From a checkpoint of a small transformer trained on Wikipedia: width 512, no biases in attention or MLP.
MLP neurons of a small language model. Each row is named by its layer, matrix (down: output weights) and neuron, and shows model dimensions 341-511. Each number is 500 + 40 x the weight over its row's rms, rounded and kept within 0 to 999. Numbers have three digits each. A neuron's up and down rows have the sign that makes its largest values positive.
A block is one neuron, or neurons of one layer that tend to fire together. After each block is what it responds to, as a language model described it from the Wikipedia text at the highest values.

L8.down1101:476541484473526530529496533487500431499469429451505581560524586470461491482488526528410543509575494461509418494429551541495516486503401521535474522481472453567419555490477472470494528523505481499508419506504507468499432545486550480532434448594466474452471565489526449534500521483504494539469419469522451516502435464455532548475466425514446507499510549477507523497496539479562564432469536555579503485383520502450520492511411452545551522425588439486575556513448460502569502506479501462492524527476473478489510512463
Structural boundary tokens. Fires on the line break ending a Markdown table header row, just before the |---| separator; weaker on == heading markers and ". " after lead sentences.

L6.down53:465423540527482505447509518498477547496494593492483502424504354494467539533461527573470479524537468508474473509430405427429521579429443494432530599558487492450496516513494512512523513547521526480611448452530540540519525483455502558509456553463472498484580500492436467553431522563433556583579522497506476504479503471529482553485460491520495478532436513480417488425459489500524512527478454501526489550484552429475503491455573399465513455501512491483502467516489515498430459460475534524516536438508521453532509458500
L6.down119:489478512497457533502554521589517504466466544471485506506469458527497433453513482450461541443499466512538516522476510458509461528533497544471455496506551411499473453542463565462532504526493502476538558445515467545498500518432464509555466521479519449538509558499480483504459422466486483592633473462494525450538491488529467583501558467521552455468439520558512487477535500429475453482497465478528501544485473451399569501491541423504478489522451496496503475590547530451476452483513448495502490515535519398496485464414
L6.down275:554523548514520411491534413428455444446556490520617521534477453576538477510512478565414487490509509517527517525503419581494510574537479488511554471454450527450522436527464565457500474482512498489508534432399500525504466470518512523513467522570480529448530489542465551454536491475448491475526492538515496485560444519485468488505523540462571557524499507440364516440449503524570547541556507493456565488466521434564503486463570492432566531450492497475483510558457501466523497534442522489557498527441524316540481458527
L6.down323:516480492537509497487489483506545458517466505497521413473481509385493563488426468534482511494526483513482474494433489534521522494544531531542497511484547516492468475479601479571463546505560453498487584427522388496538443516519459498463513504502500548529490547515463529564479459498465566497466487519518471476537466520523481510502464539516523528510524569569579490539530508477526466503490479567496521419475520468430487504504526550531515559653429519472522492453474536483594501519406573473473568556496559429512481537460
L6.down344:538539496496508393504545476483522469493560524480542477462527456483516557475487423488517532543579485517469536463488534463430528502492545537518549431483531502488525481503436545543491488464516501508492521521540440479436504482386495449460501468523586511530560494502485527555535464481520550552505529450440400522428489524422480542540492496511528436535505423483492562493459519527515495495464487430491540564438475570604516463446490462511468508505520503536558492516511428485427490521522527522465460470437474448507471530508
L6.down366:454488504489464557541475438442547500422510518512549540524525500537475416504544510577509526461437464495449524440502487504505477552436520477482508496385572478509522537514513505507512485536486565545521449521484439419508475546472503493520507473485477481480537508541544515551516461544428503484483523533554463464488510482533470571511447451497497497543453481527467489475527596492493489494525515529502488509553454551483478436499540521530510524496519553451441491472531523565495441556453519502483519445475516406489532517524
L6.down410:602489505489543495455484516470589503505465537476475492469505522526546506429483507496559473488503509522498560518567488464502463456575549463474471397493461520499527548497513535545463539506534473493475473456457509466550537506409511436514497506519546499492519503529530496527510448539448496512554489604455542493426473491541503545474395502492471541480503510491386540451504532484530505481501518525576454471565545507490487466510536538486436500460502556506454583501516507469502449553530569511523489441482489466541551580513
L6.down451:453505583455485530441497513485538515515441521527423515537479504513493500436517512470462541463564499480507502613506526510420481483518542516484509422464516458447475530533556522473441464513491533459494581528534435520480522496492444493542504535538465577487449509548510502495470430472477489525552431648438486565464520537550522434554563476529521617467416549455511495471481543516481469532601525482448466461451482467511528491528506513526482490485507441536474472537532480493490445568519510527466470527542537382430456444532
L6.down478:532446456459529505516512500581533539503485515448583531485493553444562445473462526494515491487461492461533490478432496513514532459509538584465435513425486491480444510451476466513507463530501464516528470506468460502487527498451491479598543456431502535532525544486428571491519521462557456543480490425393424490475557388446539529469541526481477491421442556545481489438528580465500561515503507500539473537518503491476458540516486443477380504458530508517493448572501477480480413532501546424453476543441475471554507545447
L6.down607:477462457488482518487495552519467473418506538530520553485461465538485540506487534503546450475468496452514425513471484534531441477490451442492479495441443497620475518554465541400422492521415501509468536464517512465425501530517517485481500514508470552525478413532495584498512497465467509537476493523499496445438526523430567525545471580552534528569520431453513570524573506511498484517484493505493518531455463496514435427523483522489485569551475542548568546542465462468515431501497500526492455528558485454516510421514
L6.down889:541477473456523462501448513508559481419534529470480516471488489464428498492527511497460506528534418522501491492486557469513482494449470469450409467458513550453518479519555517428479509492502625455584574482538422496574459457531477497526473493491503512422549542462459506504516512482476491499547490474554535495519457561522455561582552459432455503466418515545482485458480536437485489506538488492580486537474535545531506529508525485465498471534454557530438539549513481537494481496524572538466505451523498461552465565502
L6.down931:494535482529554485536537446503529451515500592487525530514456468550495505460588511507463536428514481507444501503493484452484462506493557503408525432455536568441398568511470518503398508488530529497516544461492529426452470550542482502504479513416488431511567522576513470504442517483463376493505511464474420470507483510485404502542472465543544600445503494482526573416524475482577484510496517486483442471532506527471541502422470576452428523556401500527504490503514480501457522523527501546504537537497487475526524452497
L6.down984:428471469491524454495523507463473515533463535445512476454456455505502405454550513505536523551440496490507448435593456507471458486509453523509531374455551508501534512518523527545478499491478445528508541452505484543493488503489475564459470499449500478464506514501549420504491529515427477393508475528523401476491416479522439503480462515526556488588535570535509464481455513553542546526448504483504509513583484421529472521397504535475489542554544506570447498546467469475556466431481515408523503437447497497560583469501
L6.down1114:573496557433506467509540560461463480483478579482496527539466453508456541523467463481498544540459490458515478545531541505509455486574497454485484481486515486424535427474498496399430541591465497448511502418494410544557495514506514466497549605509539507591541418540487448499497594527474589509480559533476480412453549474464513528515518558505507525476461463529486529475525438483436488547453532472494574414443526489547541527500515472466497503515512602510496435538471458473497532460505486430468538488437473389446534561524
L6.down1148:528488529459499504523514474520468438524519525551498480492410485517542484518543445528477461467500582539491523421505485525576492477479518544469503464549546541530547474481498496487467452527499497507529532519525513499432506588457479513489454468544540448509506470552464488509545481474506498464478557478494401504469473542541408512539499498537561553518558475484540552579502489493543507468512526600524445479482463469451490493512518509438429530461580558499495534481543558505441516520462525494547442492473495352513486423525
L6.down1199:515494532541580480493500521509528498509534523519514465520503465547554488515533458518496509538578521464472513418503516513462527502428495590506522497479474403506505609525559514545403493488531492484518468434534459513570560566457533503474534517524503529530537473517451484485526520425431546533454517427435493571516550536485509539490489469459503553509484478537488443549466564533481485507444466607469476496526521530387528421475463467444529451535463421449492491469469514498490540518549448526547538562440508490530547471557
Sentence and line boundaries. Fires on the separator ending a sentence or line, such as a period-space, newline, or paragraph break, before the next sentence, list item or heading.

L8.down1111:443522506508449453432508466497487480602525522597498512520486486528553486513552478481545382518468454478487413556572472443491520433472548518535480489517549467509535504488445489511550545457513467485439488480460557469456468457549519528483518459536535469525446521464447507541583505554526487487447475468528587556435501494434482462428557478460438490524467382467440487446469416486454470510524470573420534531556473554393549489498492536488538495474505500534523430497464480508505495502556513476442456460452525422531482456439
Before a name or title. Connecting words and marks right before a proper name, title or quoted term begins, such as "by" before James Brown, "v." in case names, "of" Bautzen.

L5.down172:550458501519577500517466484455553471492568510565446534488496476519525533452411508537490534470561500526514415505507503456516542469548479518507466436463571467454464541535569503491426466430467475446444483472400508517524475533509483485453501456484568432510461497476431424484484554419460474506484500515508512535533476462546456497532400587493532522431544523542488505459503566472482541505511528472516447527499540476464502497468492475532533507465498473447512479499518461569456545545489486495422463492497536496486519422508
L5.down458:528465565540434430489478549529457493456404555582429487553459554428487521534473489483533525479481495525483509533457531563446507466459532469522494386533442527489542515500485396433527456477411457484541531483501477464443517489511476457476499513473482478558476556493504503446466577606476552501504554441512436515473505550528567483450523571526503561524536506530583508534499479483454488522504517578523575403487514564524542460507516515503452506496528523503512460524418531556516496480576526558495462481507552486496428543475
L5.down738:530504450529453550532480484518499446431546576610533528461526502462519433490410414459477550465525470540431514448508438404535474554556480525530574453543501446572529525449509586549518423433486528449498488569458553467569419626468502482437493441528523474450419537473466456504477529469491451453566524433527531514499512568551499473548427560491517468528523518471573437483439488474479501500466511545446543493475494482525464496535446493492489471436523508497484533495485494498463463395565495518462468436525519521494466499465
L5.down906:569534449475520488478487479483469499463512432556531496502566366440499513440476560455457483438552442470491513498535488505497528388530506533472486486448518456506458525532533526477453445487505451392417494531472489574527518462498511437460465537458550449559515552552443509454437519517452519522559512469544485490453501494549477482513453457503442486504523549528488468432493525517461449479527520477478453463471518522539484447512578588515508457567519473492489489500513487434450501567563458505449562479529484530553479447482
Table cell separators. Pipe separators and line breaks inside Markdown-style tables, especially the last cell divider before a row ends, as in election results, medal tables, and court case lists.

L5.down150:502498585458479498490556455491492546438473531537439497521442493494431504537514485483521504490462584519410574419496515450475583525453518545525452461563530508508578481494459509464539481461465525534553565459495527498480468531395508428510496440433479494528504556499495474577482492496462439548540513476577483483517521511483485436473543490431506561492526535557486466534491567422504472547545500527473543538463540517481529530480487466526449496520497535467434472452441502586572525511445573599516455448505514494538547542544
L5.down434:526471552554522533485507476506549499447500557546513563456514491558524470500552530508517497549491443533543491467511581524415471546528482498474549528552481590600513517487525476593426472478552477524503530533538481507505557495517453493518474418588498539557441497500512499481534532376499484417484451443484487519476469472465515473512487462531567536502528528554440541490579447496556504492470461525537468449459551501445409515501537439475551428455490459512447452551548465554488502482513533569517479518598467465524474526463
L5.down690:542494501450568434550474511614523499466535482510498474427446478514485455509503457501509539488512490490442494505503515535563514497450486474433492445467551543429435452521480472484482479540551559572505497455422434523479513486528486439510467509475517458457492541584531513457517523528517542478417488481487416540427486437496524499488483464526535553541500542491582468509457554540511438500465440509541508551536543489531428476500508430516488470501435633452489461439499511512421516488540441507533463401470488532481436588541
L5.down1126:427524450539508477564521512514563473460515500467502576524505473526504490507559452460469485495504439521473512499455498519524554481456522496484432506505428495486467519476511516534499497461523548464527503512524445464531479508500494472434489546570467436556534434565538490554475540522494474436536471538482466537465430532553537485488531551496464569462538475532514509520505551491505546495407563541489463444549444468504565471450465471510559562499523439506487514471497571499490481494403494504496447432473460559546528494520
Boundaries between text units. Sentence and line ends, such as a newline after a table row, infobox field or sentence, or a period before a new sentence; also the space before coordinate slashes.

L5.down190:523471474512477487437547486438562487475587551476528477496467493440483516527508499410487462534512532485497417512510477504534466505509471444438451516545540521446442547532451431542500470555490455463441531465483491426532466526393511467561453507436501547504532495496471511522508504463509526494548514447544467464527525485519503592566507469526485490552454518439504406468549467476493431453481479382545452452575501547483454530481521484468545519485518461534505540602554449575509488513453544533529585522470556332491518499491
L5.down210:513496451548459475465475526520485478440497504512524503530515543447488491477529465526436435462379548499519502495517508502562498422533534507485468569507459484480466511563539525489588466488525493464417494377522467516507455479460449476485474520495528468498592459500446522475437538459427511537441493466415485532485482499540477473544474497536532506571462494490532538494484549438520508467512443537529520597425527525467442466492497531511504517526472447513537466501490555484466439536488472502454547547511450436506530564582
L5.down239:514515517490508535511454518570453504537559473508523505504515503507520451475596546469518477502546505559558530478529502470427447495469478457461569549532524451443500489420519459476495518434458499528537519551495506574538550529481471560487471469562531536472507470515449504507422566468514545553435520499446505531443583547456503520538404469499579527502518521453464554532539473510534481499455486442522621502442520519533503559460525527554471523559499484468540522500578494516495533496494516463545527539518472464482519536616
L5.down805:506572506537550471542474534560492476484519533486561452527490519558515523566474534483482542548483477481586530440500513505500524503472505478481396493574493531519482481474446494542472485533516430575505457467522438476481504532462516517461489454553468440359608523495512470477514425490485504490474499543447406508456483524500505496507472510498525524518424479464558520482444496446521502516440509435485467512480588480491459493508477566569515484554464518486489481471539548467529487458543473561465474595482542428452531504523
Sentence and paragraph breaks. Fires on boundary tokens right after a sentence ends, mostly paragraph breaks before == headings or a new paragraph, also ". " and table-row line breaks.

L6.down288:458437568484530529489565480521530486493513542482428497536472485536496470470511482471455430480485522503462458477543512528537534532507579495444469575450548526527513516595541416523482485519544509442481524420509512497556423480543467505484532506456459502483389494572491460539483550499490480455507519421451456508567469485462510503582458571571479461521530486555429508527489501507512536509527535518493473524613462444528569517453533478510462506521545484474507499534449529490432468559494540553437525442520446555544556503480
L6.down345:473487500477603549419559512461530519439495412544542422495421584494529464502516491507502552361444452524458452478519508483505518500552471517472475470480499499507477488555541582481511528465489438522491483573500446401461500493570484573559463439496521518455477462547503515520469462524399487535521477534452495436535520487487477499514540528460568502551524522445535528489573477566501579502498497472545520508514461480556467524548503554509488479484456508454517557552477515507542476411511527503474524488534439508493544477556
L6.down360:468603473504441578504539498511454501507533416455490496492476507523580489524489552428471495463570445479485547436562446567486506505500491485582537457463532510499433467502500565510543564466476519573568476495513471490597477583486453497488499474467502529482501654499549456465482536429484521504470473492517514488537540480496499421506539505538542487522511554516463470495497527497518559485547491557554417514490519538533608546485481488463469569480474523515530503544480478438502550475493497468501465501462465478470486564509
L6.down428:470500516505567522478506513559527513443484475511495565495473492545522550391481465521491501496483437513577557499479610498498498500475498523553467503443545477564461508517534570552555499461501484498497514485475558421523590497507462548527486501499500475484578529494461480557448523406449531408492508480534498529485482426499463528536503431534506512528471504508456548510532388459497584548483508527482488496464459503509469513489554519547544465432466461414513525491540536498479542500528480541540498472493439466516536482448
L6.down449:517478519508542510520521491497554463520484509465455484473451419548477488591494517566525515540507483522509454461548600443513571494517474496463556462512474473475515511489565507436466515424485478496473562421428574490479493546502535474520529465479475477470545460386533501485536472491458577429476495437494567453503487520485559487492573528501540545485449520508471543483534455479509519488475470539581514415557435504499486436443428491485537445550435414465525440526515507533498503471500493513517545505517610462581451563455
L6.down513:566469470516555501480451463599540530568447531456437541472504527427484500449549497457472510393492434535488496517472475519484502513457511490496463514504462535480553459506545472503520574583422502532512483538506435486511503548514495470515404511484449442522506443545514491543514487446562477510512442565502579500534526538549496477581500507516537545498547469501530490533506512530529500523479514506460525511499526438498473538515477434542477496523517540530525605477438537544499498454536548502472544585471472559491533418502
L6.down573:534549470512494544505530579468503549521507574434479472520491483505485454506508520481474483545485547400451540488485528444454464550502429467515424589434408525457465545493544542475507490469563457553510566424552551544478476495478528445542500483562514514455498487452502514429461458464457429463444492506508535440507501488518518482511573508515482530516471462488509528511526479548485530441489449485556422485578510425537500517461440463511502485406464415443468514483567484588505460423455508449504482512506480522551469467475
L6.down768:499590488479507478468563536499478546472474458511529521534473514556546450460408518534531534463590520470488576524530468494495486517528563503491509486487562561497480482418481461461461581549462514499487509501489559441479539530406469504505511434469553472485422495495529454459478487513471519439449531539484492508525444519463465492467499447508456516549476521510485503412588539478531454498491502540482453511498518552506533438555407505422539556470486515479495504565508464537565505462592526464475558454513506456476508507513
L6.down781:503452522453516523494531527497522434520567444563547483507418533463488528566474491508491441528470489486450454509492482548498437461489528554523432475450444582416494522508528547437543431506437489502468517476476448439473478465533502539487468439463528547491499586475450487551530565447506430441534514480542504536476469532562550483506510488489482433441470554499554441540524487467545523577533473544497465516626456471522562480462500522513510521516536487477521442482466458517542531482529453514515508539540540531483499456477
L6.down826:521522479511520536490501485572483446462529593514455480528559537569560573481433462524499537515499482525476476544430513511479552468463501516503513453515503518523503635400449503455585566512513514554528493442462487513495535496459549434556484518568537565468454488445516491535541543432558519414516454485493455542494587622512480464567488468499488504591596510475582534507447578500438543541530543498441420516464497538518523444538479505480498538494503485502486552480495462486522445488468496472485535484513495465507541599498
L6.down1073:464534468538493491514424561502415508519483560460529507409452489460509483486447447468448492481452531542474510518554452530505491576500519469460446453508511527482489475502488557501498552484477475510484522470494430497495544552521534513526457540408490490499477511507492517466433490540428458491501504517512446536499544482499536489496471594516464484498480608496473523589524485554478479488430469532559479489456477478503517451533445414584515502427480418450454441464503540510535485486533549560487404525493493482537491463499
L6.down1082:502493435478410497537557500493509514472530574544452546486572495495415476501548509371482597452473476506433449495533570544524438515460603536487489506464499516522516489439482480509512563502492523527521497485545481434442507466476503468482457465521404537525480510585481450484497504475499536526504555499573466452468550479523494486483527522466468542532491445524442532487463560402481484557520470493526492521524460476510506467503506453447456523484528525522550580534562565517558544536528449484507485526508540559505506563473
L6.down1138:505462515495536509518432598477514547440528493520456443499495534541463453484573442542496537485518549563501538531522499554512472443445542512456398512476519499576515544487511516568531496418469505470491513555503501487458495551478492512483579538485476487491490545427504484560551534508469478518501460452493462483487556509502463422481476469476539414456470479488505448470457524527442446527489569531564511434555525433561490452568475472552511510439479502498497461513552541519444488501503484466500542479506458536499501517499
L6.down1268:557493572493560466501510487418527545558483472479479532498463468556588503491467451537478559519470497467444449481476482515492563432545487470551432487475391487506549538479497570533490517473525436498500616532435569421467538536472480462527475459461500484504518536479507558392557511446509507500477496506497493536561400458483504497502530514465474485498557448516511449506478480516416532482484509439507423471456432501500537454519479488457503519447506497504524481407514480499532465460482532581467460456493492479490528508433
L6.down1298:530511462525536549483491484500435561523552418429478526496461572441464485445528545593480495535474453569517574527499471470528516502454514589534480571535528553539534507601493462448405529541497413564515526485492473542513395556526494500472499504483484489430521587531491555564624543528462446483455465517515475510468522480489526547544521489491565492460554478530494518566550450478544518492531541493505437513501472493485466498486445497533402488496540485459534461469453523505542498520550495529469450492576550504492424503513
L6.down1333:515519495503472502486510531481492429406548436429528494448491437548556445433501481427531439535479461553465531516516465488481515418557487530401492472548428482514490530494462553533474495473520495507486506482484472462489506488455467444539474512562542558543435505523454585404436568481450455531463530588520529575568532499474489532473487509472537515453508498624452447494499534542479532465484438469557519502525429463506469508504467470502491528525559522535522509483529530452482483468529497476500472536491453438506504509489
Table headers and percentages. Line breaks ending Wikipedia table header rows (before |---|), percent signs or "percent" after census and vote figures, and header words like Score.

L6.down91:483484428515516521495486561469463518502544489491507533500487516457471489562493453489535463560524484521489531530466450492489505482415502523590500525519523455571511499485485441535580448479556526492500430518513539497467530478434530489489542438549427556487510479539554545523509509530505540526619507573520406480557445545493493516504498535460534515493542515586495479513469485492563511482510451458509569507518445544491524469545543510511535479511396522474437503454440451479550461452535470455545505486519522401463479567460
L6.down213:491422544544478448470459475561438528549525492470489483454525545523592462548546426502487490513532480483549437490551513471508491517510505505487518431514472498551495463456513569459487507488526562453508540547478554526484405546525514486489485510576500478522485529455465547453400504494513481543464473480525460525576547451518515498456527486509541516448503555477440493483475525535507481530475500551559421515495508513469437508482496457421483498527481478449483435496568509554544491526495495498557498446545519390481512569433
L6.down336:535415513509538466498502489554490489504493471515428460578437498470474497441478529510496524579515546502458561406493552514509494520473545456488449504511487504527557519476537525510475496492453460506534483567465477481475498511546479459512561518446513527518461488540479496460524486631444501525525507479522575499500558462500426538450494548463529533510498487539459513446479509529507546484501575557544491553491503529487488558535420509537489494408452480497554575583499489498488500446481504616508465446567496518496501576506
L6.down411:530537457462379450471476554567506508418440494474404498513464547568526517531576473539558453453596484503521498532494411613459506557558517532501457548534465470510521555475503608514530458473466499499524520456559583550564494451507516524494472443478503507481468480494511511419502476458554495482530478571484479448472446517509511457509508486549458510489549469452541531525531491459470444553513464484492528524443484444541485544463454438526456483532417529461500475502562507520490514580500508469596471530526490544456513495554
L6.down418:436578562518418542527541514516464463525535488500476596501483480460532450561473481497527456502523449481527532527487509468546548512469482536509519595525508523544499497541517492583525434482507459547416441554447513487418445491532510528523568471457504482467458522451570577502452531482539552499506520528473482543489447550530526453519525527467468522484472456472525504480532504505421485476476535474534540497403448457466506513486512552503540517476599482571458496507512475498506520327521473561475472448537518527492502464508
L6.down555:571496548524483391522484561491513469495474506556500496467468496448480509492549475462450491525461509455464532544483457507501447577527588527480504508500493583490507457413479460525509493437534471496513491527484533524469486476558503469468469488503521563515496544535480556515508399489483557478482437553438523557485441502490530503483508505437475517512497424489509468498539541457544593502460429523545442465514452556447500538488465485527505471451530524338548531527523492481472554470478526503516488514512588474542536528528
L6.down698:459544422492475549474476472460476548517475530495501453478503509501519487538508495554512486465513518542505475530430443429538513550483546556530527478477455464541490569505488546542503505587465505546492516520549548532517579510489487495532468575524511461554490509556501523496599488543553431561583484527578526546473423477483474468456482491456531497563525564464445481441480518500534465539503491553509571490492549499415540527486551538447510517521490558523480496493562517474464497538456470570464460484466494461474475479505
L6.down744:469505372548514468444450494449483532545515532551551507518476459561468437557491475487465517472464514450472480432477537489559451455526487519475603521506545494520433477452517562563530490436511529483477563468532460544523539552486510509535496415534496511520492455501522490470500513493399505479486593538553542488522431439461460401543432448526500530494494503504520532531402536510516513522480567469469494549481530513581444520491486496421568498496479491473498432540496517506456548507509538468459580506498548477506533543548
L6.down842:424506507461483464513530451535450505419469529459475565565511487559535528532489462526453495450490465470442560524501445465529571486495444522441443462561540530502508525469474465524474535511441543527531507470484517539518522526478533477476442494491460532470552507471483568532507516487447471564470538479550524528507502545440517514532504453541401529506590478574463467446446491522459437449481505457493529473526521471525522496587483538517497504509479526506515496451520449481438480447510559466511488478519520546556509499520
L6.down900:510565457495545526501525440606475460462438464421522523512564531479568516506500526534529519492466563524443513512525501520449480577470474511463471591510544510544548468500472570528448527488520520510528488513485464546491529552521509429535541534545494525431559519516467503474473563511566501529501522507564496444463551474462610477483474538514475585515554549441535462526554450458541560467466436499525593513474473466524518525490483522532473516513489528528541471460542536591503524429549504536555472456426456423541530532513
L6.down930:450547569534503487487558541428573476476514536500495497463569503535447512419532502517482560490409513486546461550529498465490534449505437433426484527463506508550456493426500522526481528561427512531477549537524486492458494483474544566473520565544498522487547487545520494485488493474506483431523616502428566511481486568492462494501530501534524463493537490476497538481492452463473508488497481455488537564517448543450517474521516526548599584443504551538499455526519556529534524435420461539597476494502494496471475429548
L6.down933:514546518479512478503545512489517481439509540532524523554468493506542492462465508523377514473523403497453467418492552518450549534535500524517493473458515564533457514471508450464486510499551610423490548447455483432523551531537454542526454492539549500505491463514491432516510510461470498578490447492500485448481504479537454557479522520500540487501482498498503481379500517438573524509540501504482468480485529531497529487589436476526479439492505504552496534535435509428590501527489492552506517491462540456502457557582
L6.down1054:510397469553420478441496529542520462543540475496483486510515531506419481458510458476535467453531506444468499500530441511448438463430503512521539427528480476483488470517504441456522521479465442540453487491547413500513473443517505522509471538464524498472471582440520484479526528460508473495533452407444456474524521506490539505448533482556513531527427468530511499465534558452536480422422411527445504514493532496461548495501498438487471521517529480543531554482546452542626475473460554498538485525470543375508519464476
L6.down1095:486416421443458517522508507560556451434508465502452546465510494491544518507491515493521488529433473481526484471523520543488445521529474499434522524507453470506473474513435490422449497468507489449524552508463539526489523543487455551507471498498481458458428489543547525398491494454580552514533502518478546449447497519543490537459449525559565551515551503517492532580482412505487507512504498443508456575511526504481520529528495492511554583462450475501451512453452509470476471469533498445454478515477534352441475509502
L6.down1141:528479504496550571521527537477553562484537517414483489505473530504489502437482455508507487523489460549511445518431556507504484592560571504467507455469537550478583534492538548480518464522466501504486495418500494518444595516514550517496509443435481499521457527516468436500571543567535478396533509561455436529498424514482490472502560515550509522465478502539446504442524496496508468584479531443452415537425537485483471503518507541478426562468479430530494475456529466466501484490503490487463519440558498508583595556504
L6.down1315:510546517484482507509527532542483459455538484502468529452547565517509460507543471458509532482490510554484509457542498461494574544535451521447541512485489514448464509466491515512502543538446514483416495496514494530467471474514479561545418451477542556494568486457554525434498446525428496446572500553491543563469558615473531532482420538522525481467428487490478544479535553558526437427499508522518557494507542533451514489492493551526511502519495551521463499417529528510529510543527472481425431505497507464500476479533
Item and sentence boundaries. Line breaks and sentence-ending periods that close a table row, list item or sentence, e.g. after a final "|", before "- John", before "The".